config.toml
d_model = 576
vocab_size = 8192
activation = "relu"
norm = "layernorm"
norm_eps = 1e-05
positions = "learned"
init_std_qkv = 0.0195
init_std_up = 0.0279
init_std_down = 0.0279
lr_mult_qkv = 0.5
decay_shape = "sqrt"
final_lr_fraction = 0.1
train_tokens = 807100000
MLP neurons of a small language model. Each row is named by its layer, matrix (up: input weights) and neuron, and shows model dimensions 0-191. Each number is 128 + 32 x the weight over its row's rms, rounded and kept within 0 to 255. Numbers have three digits each.
A block is one neuron, or neurons of one layer that tend to fire together. After each block is what it responds to, as a language model described it from the Wikipedia text at the highest values.

L5.up36:075140191195173162101110116138189116159092163131128118163140095127173126115144185171095178150072127141077157096144165159109126143107097101149127081135109141162142169145161116159091155100092128123098082138111141154147102113121107132097157091107153135148124125102136120089084088102147107142114102124117154113121158154102185126112183131091080167124162176132120039115078095199128149070137125090094119141131138113108086144138073122173073116138076120132158117083038185104123162137089105105155084089114129121154165109136087120121112141141150081144096141072131156140157150090082151123
L5.up194:185196145062058093138138141117068107071124119146118086131110091158114136131158092129111190148114103156093081125107123205166128127100147076135113101123117118138136109063093155149109156073154120089083119142171106077140069109138142085087175079135144069079118097156106131115148128187064111161123131153200148134132103139199120172152123151109098143138115083126101153141204143077095098092094093118153112185086174143110142130115100147160093175106200111145151183170159144116144126131098125151128147129084107106119148170122135106096149140151120091134116085165131141137101145138165161088
L5.up411:108165190157104159133120115139185140128085090118117129222191152136133114140137160128094094124114154128175187162068173129056131111157146119142133097123073174073120101074178125133180161100112189109146122123166105138134135130110159109114088139103195070153156126180076100122103101167169115115139152107121195098081159115126088121129101121157051123128116141089133090134142063119172115104170139182136141114134209100073146139125057132103101222147164162100127185077114133102168177132187153115125150125136128136124117128116104122142137164100140123166156119134132096093119167099152156115
L5.up677:137163152083090085124180105124110139125102091095160151152147098113190086096171125159102177149158091118130121117164125106133104063126097150136082081209097144137104126097125136131110117130161099105182138126167127125165131107001142070087142072105085120139183141094140158155111152109064154139134132180128188131112104060103152115184121092107123140150144121172139129142117114096093107141153108150163123108062113141104186150120091155135107155151181156103211132160127050113144153173093096087146110146088159135161182133152076159114181167080111103139150107055094065050122060076132113111
L5.up1120:151168090163126138138125113071145143142129103174112094181137098164179142150177190144142168106116098153070120095150097111153123108107136084133127117117150061113109147111091166199103092137194098188112089124099078126147120147120117190112173147065092119146107106103129133123166077133101118159181080124155124128201154221150160095087171129159165189203163162098190146120122145186113100174120104130148110140117111158136106127138159105140156152132147148109115136164155144097148117098064106155085090160168145148204144115147077124139162147150109104186145059053147150122117079133129156134
L5.up1309:089139178128146119074131199171124087131069114173133111152099115112127138134129123119072136190097077143127122098150133173145121155156171114154104158124113171158119130087160140114146119080091163119167145121127151163103153090109133151188096084215137122137186098145136164163092099182072139136133179128082150105145205133174119176140137154149117138108065128099161136107078096138140102116045154112164161073181163127089150142120127110110089129128213146132157099096150119181117083091105181148158146131123121152094125157131105133122113107143171168183168115139124097113103124089140167146
L5.up1853:126120104090115130146177137160171118119112188117149103202192095109191111090161177183111134133137086120107104175143153156073149116115088104133157081182071121147134116145131126076120112129098102169161121146161136137169134158165121120153113144131111097188112103113137142102171068127104151149136174089136157089101172119092108149108171127124144167081134119137190159134150121141144149103152090195144120128092070136136127122108135133114131146172127124118133164132080194117127124204115079123114131132167149110101140104098115107162107137148150145112124169144158121106116147147158152144
L5.up1940:093137092119158203170111133114155141147090105131081125124150108146137130185147150121125134106061164083072142046146125150165186083147124099127071039118138085093112104081171153201170105174126045146176106178144181133163132096153132103164123161154086110114138103126144142120115065138160156121165152160147108140183173155181151160170113098118097133202136125118114179159140137156086093097109063172193157091040134134088144127090172128139132109146183114091136124105117186121190127152059077054165118148115156089121145122167086102154174194115082169077074100130122154152082066143094163153
Responds to: Digits inside numbers

L2.up221:060128133155139088115083094137096078153139179084113123042114146174063141074098154197139114102114109100099110128138170117107146089142155180079135101146189139152129191138193139104137091166119129143108127131139095090172077100132131167087153122123162120175123160181130142094113143095151132119119161118168096084103117112060110136068193126119117137198185079077157134131127103138102119130154141092138154161142144121033145079132080093090169128157139067161161125106116113131088098074138160179127129081130152180116125100096160133154162119156138129184136100194102161089136162137117118122
L2.up354:132135147133156146171110147171139110145113124108126114058136139121096110130045128133178143157136066095076126109158120127183123135136134153147126168175117143104067190142120074158097124180113109124109104226148106158174073122137122143101157206117067156190130157121172122133140135136080133107096127082126104142138117195150097171081122142068106121114143101096088170141099107152121115102150197091141091103128138102111151103131110105132180115120133135098070094053117124069141147081178137082138121092133118160120118107142136114150184105119112112160078114166122137108147109136167133180
L2.up662:094098155148131132127141101137145100102102137161135154087183141128109120182035092181079142157161089106124146124113080098180171145094101118142097138135065118118081156041174094153110099124117155075148141169121150139151108121116112118151089134122146180112165112129072150111100113202102145124117155094145067148159143096100098174097156134140130133055168129128068169122077161152109174134129131131121115132074124189152124094176141135139028145111167139090092134129105140112146140119123168128112151152121166133159135092118109060194128134147168053175119106159155121129125136127148117171
L2.up1288:103149151123150113084157145150070073173169108149140119114103185097080139191097144163117133119089151157143112123091162109116142130162173146105067143164128102108133127129166126119187075210122116165103107171161060113163091075132109112128200164080143107142092105094161124086136169186085143128132165089193122129229152163112126132131165150137088118112065168141108084113051127155097141185156160103092114132134191131146098138195169123101127105103186126110119112095131147126149100129130143093120154111135093170125208080105079201127111147145100097131120083175231134081158129117166176098
Responds to: Prepositions in and as

L2.up590:101115108046076152139163113123065140160157120149176095062069095108111113123147094066150080106226108133122114121127142075094198158167147168159121119093169107087133100100131137099146113137093088153098138074124132118157115088095113155113101211136146122150189079138146198121131152115142125143083173167109104125204161084184151164057147188086100148085112128084169080148100110136105098112192135090083159194080116191123113089160148091136088124139122172120111171110142086212125162133081147092120155174179149121139092100145124091036192112164097062132158137145098088112106135130142186103
L2.up739:070109149131077158139125121105126105097126160102176156104130143129169142119194204106164125099112126063116156079139148166155111170083178146120127052166130152112149132124126157124088101128096101186114132133122054147132078115141162166134162151124102110181145064130152165153141092123104143096123135178065124155131141104093190115120122176133120085121162136158141136173130080104155101175121125113104174101121148124120144141133121158142145229118133124150166138150131160101100165180128081114147149140144104102153141128069118107113156133116128082082170131120079092171144101115145208143
L2.up1521:110137146061137213130116136095107114171135116133124091124105146079108088092120125159171173144140049154112144066137129095058144143157140174171158113090144156064181139145077130119142112123105092159149115119101098135136131132069150121167118127123161159162116101139189106137122152115213131135168168096125119112096096115076161126115154120119093171095103135094125145114104072103132132202148159149094119118117127131046102125133128074108088182133128180132097118154116170190144067124103152098169201146160126119156083188140161125100127133132116126132145115158134145087118086067115118159
L2.up1623:131126096221086120145110085184075073174150110130088152155132158097130139115154137134114130096154069116101153055139172146088087106108164116105152097150107106119162132146084174086124152108157115166118125151113189097126051143167152103159126082103156095165127088003187109224148082142130144151144135133067059136146139101036124116129099182122173115146088151099185061098069103064109102162120108136160141176109154120138159124123135105145216137180087144108114080154148081125102090060136138125137093092083154146113178140140166144120157155178171166117093106130171187126160136129078126140
Responds to: Digits in first table cell

L2.up87:090133139048138199118066130132145067130094133096130159089108115091165110156111102152106079173128103120156146089071108101110121103169086160099082149154155087119129199137162156173135172101075158160101231067154130200147172146147124095148153153147106123177102150061074132137148100107159103151153164152156154086064098137151089218081149122095107114119105134130085158114145127101182091164177100192089149083131142096137080154144165082142084167103152120133090146127136075167176160118122150062101110125086143171149132105092138134119158107136124131145088138103153155170124164135113150117
L2.up400:153116126073142126154111086151161114134152159140115085184087128123150076119136118122117077199111094132126126080105118094145084138129138138072131150141113136135169181164181112172178137142146143144123135120139127133128170113110091059165081136090051124180124132065152125105107069119142112115092139110108130098138073159191161123109147099114110144145071165188083164100124145151172123138132082137091107177112126069104066168154148145157089236150155194102160110132188135142138117101100118078094182200080120213136136086149134085151116136120149098084139101101116153167110171179095092136
L2.up572:116106115115181097138112106140154103113143109109126104125089163151198078084136128084130121159056119095101096085101144109108130129081126134148135117137091138120110102139133082125138102124177139141126134110154149096186216133123141141078132111089024172168105099062159180129116111131138114079172102107124117116118059147158131119105085150140145165184142183163143159158078105143151124118141227168126206071150160094117103173125171153080123170124138145155153086150089147161116184063072125141098176129056134141115165085153156091148178140157171105151111119159130178120117087093120121098
L2.up651:160162138103152104168145100171157113179143110100088107100114136081154124098155105130149080124092104125150166055123148101131121106141146112129115169106196170113092181121132178122100158146120145169167129137118122128166129103135069146145114088116077137155144130156122167115157132164184056121118148155094163150178099117144126107146152124095127166179128197211100108106131158162179082148121118085086132149104134084137156137095127108101084178165172128131084096087155142163123119112108129114104083179190124183118109067072106138169148121123109121162117094140144125113124160109117138162
Responds to: Consonant+"i" word-start fragments

L5.up44:131150107102109129158099104095101080093108115147158097106139131111128108105172132133185102135136144109064111091180105103135120171132099192171171140158121191126108139127131153165111142115165108128123101114127201182255175099140081107162162151116102133128046141171092106124124182157116054130103178139151204155080114115109133136087176125113094074151120157117118169134154094224088184141106101122154114113080140171105108129160153151120175128132146159152133122143126182110142152187189168099139135119159116121187113103113166098118157075148136147126129157116148108113125147181182088102
L5.up55:103109100156152121132143135122186111138130123105067139146119150129141129102169085120139126094153123148094089105093148102107166123173097171187147130123100125139139125129156157071115130163104132110062178103123131136143190202161187130150104145098108121172156151126106198136083107117130129113132116169151092077120161133179129144158143113118126146111097121106140229126095087151105125161099150162195113129196129141103121148098141141120136107097149101066078118147111089176159198115078081088103122203117140086173158149139090147138084165128126169106089175092102134123108077126159108111
L5.up222:085078200119086152141077152087089158155164130170073118080108142110101075178145145034159151117142107177084148126133156117134170123123144132157101116093127128121112225111145154104218095141111137192107119172162101096137100142112124167145157140110142176116095156089155091226169141122185122140099080141171104143091087109107188162123169124105196180090126098122165174101106053140143095187172090114201083148090167202167127134159178097113076127119112150115096114179161148159122144095126140099145127147099111100131149190127158060158118095139096118156145118084123129126153082117162064154
L5.up743:147195082172158125129085147065106105105151179140144144182104147140103122077125088125145123193161101161125094070148122102134151099133092116098135092074128157091118141110132136123136178139148163154142141086139110147116105175130134122129099142118121108160085104105140135100154125036138133114101162047158087150129068105082212169138128131193072114139106085110094086125113126126135131094094079079161113173151101146142071137165088154083174140128141166146168144093183146080152142098136110149140097103193175140125080154123129104175109119182149134143144037109115088080099095170110188118
L5.up761:078148141116115092062096114106142142059151131122121098138102158150125112129117182133116098195116102145096093155175154103073139117111156092160101168094131150126163146149135164161149214143078195143114170140180167106145108113099163184152144107149076112137083099116102156075185080172099127185121113152155206123079139114113186153066062121100129083174077106146095183179078098131119120116113088156163133051122115185183169110133105140223088111193132149132117125072094136049145191093124174174092186072153113172137147131152122110116139083138127132134093096134121114128121127154112113133
L5.up1391:093164103073152065135055077129150124144145121161142121111127149160138159128157157117123128169112104110158153133086145132140167131135150181136091149136146115098071077159086143091100159127141097114071104152093149138175103157092152121100094174144113165147197162116183122130126101196127108161127104175134148125120123117164172137097081053154143101178098143126121195121155158160157121184130143205108079070108144124116133119129110072161136062135108140146137143098075091104123142138137155151065095139144125185112160164165107138057139151105191180180108148130082074138137155142139108141
L5.up1826:105122105162114085132136162109140129093171155115143092180151142138139118107083109040195054094116135152082184090156108103105164083148136166102092147136188126098147124113149140102133128123149111129120163108115173196112126178155134165154081071095176124221096136108116060085161127121081126070114189164165116135131173161159124135141116150113134077156097104126126120138091185154140051132128169035165091107157138141153165191115086178160108098157159115110169154118114111195152136157067135049163171169135161087119146206171076147084151082107112143164191075164082106190154105099118149139
L5.up2252:099152115129122116091163095133068083144174111086152134059081101140193138126164095109157129157092140159097161145139109132103149152095118144142087148130140147142182130147130137106135152113141091127114159068070160156199123175108132136149106084171115095160097155148114076159119160070176119133179103070151143159117185135118121178128166109107094089116070085145071131149192168113144147066083094099090139110153136162136169110114147123162154105148139163130093137115139079091111088173114191135126150091124129144122126128144111107083127147157077191154129162117164150122164178131153156106
Responds to: Mid-word fragments

L3.up76:088166131112120154131172174155162046189121136146080136131150156102134121082125124172164126149111111113112122131133125133117128095142114152118103098096099148165141114129090143150113128150159094171116104143064095138170087067209135169251099131133129097163175139124102089144210051130137140096103092143129148106158077158180101129098109128154155130132123113115139098143192172119197136152117099105121131152195079104122091154088140162126075163125099124149154105157158103164157158133074130179159137136069082173135127207110124139092151126126151151112127096150123126140137114129086154093
L3.up1359:152169160071158135140172143112114123153095158188087141122115101167150141077163133140140166077171146026118142090093087116130167117195183147121101062158128108117143072200147098155119155113203153077158134172101111089151158131126158143089146097158113146153185140108158117149129085109098062142144126102127191077152091119101111141049102164124095164115157156108151105160082135124051130107136111110130161135134121132076127102146070119164158146135130121155136054192133164117142144172130130176114072110165129189112083168165150133101106126133099132132132129168105148140095126100147117147
Responds to: Word-start continuation fragment

L2.up251:092114139070099109120115108071134158091178125118174185107138123131117178080169158091103136137121125155180201137104114136113131119087081114165130136141185140155151083079123142066106109156094105220136154135112122126140135145127144119091145033097094123061093115193122112095128090166115127121120181125092158114141145132084136144142149105097139110123153191133108112178153120072167143064094093154169144076147126141111082112130196180150106112128136104129134207071158126111115187039131111155162130170086132143161070157108103159059136126077174146105145123195106166148097143198114147179
L2.up376:125204148114105110152092072132185154128082130154139161125082151147089110057109171100114164121091178103079133142089108162121158128130096154140109131118209125114116114092150130117164129101124135215132151159058023114188113088123135093086100115138110138127091133109142148144122158153107132162119150127142192123109073170146135135172073104074110117095100159124068043140132136140120127130151159170173077117124138162105031101113152142106172115093127153170144172141139119081169169090104142167159106142107107115167087130169141158089093144123105142080087147147115106121071161113164141173
L2.up1463:110172147136133077112154111165149094117094172119180102149123145079071132142104129145072190117170170151108193085123111152147117111107139097085153092116092053138122112117059124104109121128134113053123100083131073137112127179115142144112089191119116143153121121110114095111104115142113153149116089110099131209127092142121109111144112123103158126153120124186102135091084093128126179126060115161124216181099113146090118092122126151116231108074143126120144130076136107138138115149161124122129183124153138156127078107127144124129100106111093046168082087191143111109169123143133173177
L2.up1958:117134159151118090095194050115095099111093130131207108105123165147161088164051117171119134104197183143142184198138129120097040128109097135138109147177174118112100114092137135130132160135117089142086171149092085093127131153089112136113168103108117145147134176185171118101159154104148106135124158163100160103116116075089098127111142073103114104129175138123134152127135082131124140108117083126138170151168134151096100142144155173099138174136116070142114141067120109143136148140141130146180143118095091185128177115123171142079113134097138122125111114077166146072148138148092147215
Responds to: Split-word letter s

L5.up434:100174121199135147188090166146171085094106132103098116062112121118127106102148119132133132169116134121093152188145116158255159140075117082110162110106116114081102172119149117111101120132149104119067110135109060080156129101166165147098151150123098139163140152114124089115107198067159180115141176059111195147145148153124147134125132167081161098165134112209107139114154112104088114132119141089113158046121130161103077126167173108200124136182118084127085116086150123173186127068140146085114168123133125105123173158086115093136183096179121060171180133124172088144135158132057132110
L5.up659:163122094172134180145137081133140206134039175145199080071180158120060073143099135069136139159129068175084141107120152090156190109151087159108081178104112108161068080104157086106123110167119104178109174148136097108132110150114104114141079159130059116121063139155121138115174075113116130113118110156099151101122116189139088148132112114134135085106169107163113170125119146173146142115096110126140124085087122120150107121103248150064080140129209137154166151118066154132093194109104135141101134133088109145122111194117097101051176085150162109143092081155141142096073100147095145123
L5.up717:102135175123150101176043153157093082186182121143155114090151135210136133085113118136119139128082119154124154064128149147194150127102104135135140144106146146094139186113157157164118074158127125179050142083164091164124122124139076170104163171140104121174095181088148145190142121097113182106087151097139177117210145128141107134181087109094147116112159110055082123169188098080121121115109140154074086104114119167124162205106127104167164128167117156099103204098129137164124152076150102159098135120071183103196183124136134140093127146106042082140147087164155131085110184132161110123
L5.up892:102117131108108106180093102091144123149187185113109104084165102148136109127116136145160105088141077125128086169085150097185179118103088121208157134164130215154191120124125162144121080118136144173119085083153113114134104138183154209129110163133100106122155094149141152097099135094092179094127128088068154123114139049143089126132129171144142120077201123117112156062078157109100104108107176156109104105140166121107148149153197127196121113132138126159123134163106103080110133099118123148056129136102145145103123099132116079183137106094157132117110049172140143126176084098148165192
L5.up895:157170073121136044146142152155107144130103073134126166191125099129087091080162132129136153117143171140112147106144137127105174157177133115138130164144145136155099112160126139115140074183130107116139124161167038167141107131111126084100174120081062127167145200116179156099126165087141168071159136154094178115103136129085082171083109141126092111090160132100107082113107126050106084131133130043115098133082098121125123110185157119126139060106145095118149115164104084087154110101186111139152130142129165130089110079173051131110186153100095116124122181144138101119181161167183082157
L5.up1147:183059222142180126094123154128102164118141112137165180104157123161103096084130107150127194094193145095146163133092101185123091071092112137134122175121121147143140136122132135103139111085106098145100114113097141126115180125157159122108133158099073170153147138067137050128137129141173113067143087180110124087100150114177087159095077165128151139109137169141118145163144139129104129180185129102109219182117108058135136105107138092137119161173149102117137108112120119101084143122126174122135102141155105133104092100078126162114104188122136122120121141112116151155126068205098124145
L5.up1270:031179111092150110122078174175130082130088096199103104139155191123124158093148178095107134119089107185127107141150119117104123049084188076143171125169169059111119112137140133116042102131131150118125158138150081123127101113100152171064138163124159151166146174111088148123164114132150147159121157142120115162111120074112164166150134112105125137081133158148162150121151100126183113125154135132188098165129125112167104009149109117183147103150139109151158162121113166119088082154060080136100105127098112141108143067129063123119159129168117073123143131135143083124117130096145178075
L5.up2147:147124117084168091193112127221140146131138142093124104099106172112129133108120159124098076127186061152118073151123111138147128111149135141156132136158168167103061111066187104198137099169111092160148191155090116167157069116115146173189083109121070034182095147110167122092121146082154147068101151104117135182054139106129121150174103144143151132143103072112129179120079107105108093194109221142085137137136143118118127112148098132139063118125112099102123147144118103078182123154121174028128124165100108119136144070067120187095170103091176086101154082179083119093166143145152172103
Responds to: In / as tokens

L3.up964:127137134074150109157108109160223116134113146134173115131073169094091134076065132233062060077136088095140161099086160103142163108135145121152091135130094136164089143194079154173162134099157115167118149114101148081153119122120137084098185076080113101134087106121108158074127114149126104160133132126129128107103137162167097098127119133117157127129162136123106150162137125139164158152161091123155163133106085146140127176136175168125066070138134128121127113166155072119107180158164173151053145137151133134168087119159147121104151115117150071109101148128113135086071130142119114140
L3.up1746:102164138063087170126054165124130117181129169152103093142161163097202117093128143076143062112004098158143144067118140154135056100114136168090094120096109183190149170118083120160161156165106157135130146130108207138143121123154150108137128133118102150122108114171105111149130087087156119181096169084156111110109094158172123149129167085106132081159089167073107189092124164149132066157176138153150109110063109143117147119141191157106164147165083098114168131145137118154180088102075139147121170118133133140096130149176116148138186141198120103172114125161102120139113142100091110173
Responds to: Mid-word vowel fragments

L5.up90:165105116165141126113137160181150143124095120144142111117168135171135133102142138115182089096106155066112120072143119078098149127186117180153141110111161106097100082071077114146103114110106081203120192091176069175125099151137112189125168162108101056147179126129062139148077088104101098147101101167130117108104141147150081130117116122071130118141152143160157131180142111111116154144109107137166057149154061158177143141181104132158183082149130155120205188076092104169093098086108079136142112127115051122127097100160126135087203142156107145111130072190132087211113070105122187178
L5.up276:130166154059175102078146149182171101095077171151120111175120118147160141140150103137098150111148178095140150140139128153143130095158147083084114136116154134107096098064162130109083161167135124165130141140093122090115084138163126100135162096070094136164137102114058162079135144121064106137123089181083045167158101180150046111193099108150122135145105137185119101133129148147180086187106095131151126110095096132131103180116116182116133098123130140094106115089094186134185106121126124166096111158154090161138087121157143152131140131121198169149111135122160137106138076159082100222
L5.up1115:147127145153142105114132108162080128106060144140106174075125141157122118102145091162108109124177101117145064103164128126102165172105088121113136125086102131074135138125058129119124186104195130066112147086101103217159124157169161149134089169104125145152109157141130162181172145095064132100091103106148146147068157164111136180119063131157073137135129119133147113143136131158161144180104070159149118141128167111120106142064139121153120084100076123097200160099164132098150139115109199105105120104098100149142049122109130101092110121151107054190161185136195179118148142173121127076
L5.up1401:155133125098109148112160135127154111161182073138096094145167140095135092200161145126133084133118114088091164150103117116138133178086151123087143122137094141106158096129101104135130102124104118123114109047111082137112101167156164126157094183163169123104141202141024118141116167162145214171096136067066169133128130139198138157146117147167111108074120145127102167116161124120069088098154076147093115133108169130084105124137108178147178143109105118114126157108124181134140123165147137164107097091128109164147096121089162101153189135121146107074158126163139126158086102072134112130
L5.up1773:132121150133181111104175119088154079104103142196149159118090167102104095172101116123136120110137071110059124143111118133188105197163119123171171143140145159105123108097117126140110108114127116110162143100157162070163150081101135165131135131144119110142133147143091129166069144160094120172106093166118132104126102107129078125094054088106147161110133107133108109105088112106130139133079155108144122149142071172093181110152127108092091120153093162190135127175193163154080147142149190162156089160140136164129107112132107103062093134134150118128130131170122095094119078154070123137
L5.up1916:169109098134198147168132050130175098113099105113151086089127135099130098180175149126114106085142128103127166119113108128160148161156096141057137185070142159086157086141168108194153150115142109070151079205147106145107123155146194155104085157117206131075129187090152104182162127056153074151135134151110136121108091166133113207169121142124137136090192089171116176151117103166089177145093154150090152134164094140132126132121175087123163146181155063057114154094134109082161098179211116169129137139114122121200100098130188100162170202137116130150159160100137126104094154072122110167
L5.up2010:117125149114150118094114049188172145136086078134144140147133117111180111147189081146122162144120120159133110127182106127188197169080098148115107154094127075205173137134120211126107086109134108100167129130128121142178151127182079129179117143129094120103066153144042113108156114122113127088160083152109145139163137140150128152103116161196149164163096081102180120152114105155142111109061060132156141159151142178104122031116100084111153137149094136115176136137119158144109134133106142116084111143180098119140137135194113113106120178119186105101103145116135128185125142085103069131
L5.up2027:170098146130126101160107152123213173084094143184143133088129138123123152140134140144119169145150115141136130128142122164081107109131129128153115149098122133145101055138154160132087105173111170120101178104142038125094099153099167106096129142141137129115095118162191219135082129139070124173095065134115138145130147155150180140107080094127177174114116126092114157095161109124142099124160160147074099083100132130163092163186112131089112167076130072136145119167171141127148129158062065106155110120106092127143104114129176176138113100121184161123130179139174154214180156089148155064
Responds to: Mid-word name fragments

L3.up1266:085156141135120092119092160155117116157096118080128142174020113151105134134082127118163170197065111174169120096168143134115098104147124155135168188188131148159144135137130125103156120155112116107107117153125044178212119140121120137134150132114090065154159102090152153122131154098114141193115139135146126133161130152110072114152089142134174127103119114090125142113159114143056098108148162068117136140065149122112168125172113082142124102123151080150206170151100129094093109110122125121088157158101116137186175111107077184134157121162120131140083121101161096084100137147151136100
L3.up1332:175155086154105156124122142136104097052089082121101158155141172079123144111150175119116098131108175142119165165122124121070173129107128208109130163114108145124095127153107123114124085134163126158096131159168115134105079120128160138135168123131137157127072143125194102080101117113140064084151142106148126077121136097128164115134162162151149155120108131120217142115107151129074135134166152129159119099116154125137180155145162119145171145097200142097139167055153158153151103154063148109115125159133078165114137077092162128097146176146155126157113111111213121071089088069190130117
Responds to: Locative preposition "in"

L3.up904:113158083184131128071126148135130140112126111109092108150125148165160138145145162133105097157122152086137139147132149105092171156191150120142052077168149165076121135125126137158139154159170098131103108117090148152079174138104150124139097046125203097100165126153141113150122128135136157135119128174156107138137141165127049132065121134100110113116168065112099117122112106098114185163111094086119108153108053107121118114099163128142176153174090125116156138156128154164150137206162128213110140120077094111142070130099173159077107171138099109076128180141130066154077126147193131124
L3.up1846:077110163093112112142165139157172161091105141157120048112157121136110084076103123124115083181159105114115141151154117103123109066032135142139115106107093146133180107103126077110109160143113152102130133132101173165185156137142054130108110177125167124147102097153077094181174188187156157134184122162147125105125153130112133114081112131132207170124135090135146115184130087135150155154124150128106104131113072166106137134079081161167108133114190180132184141101177166172171170185078114177123120108081132108121170148117106082142179123101125128104135120164125166177109089161170160086
Responds to: Digits in number ranges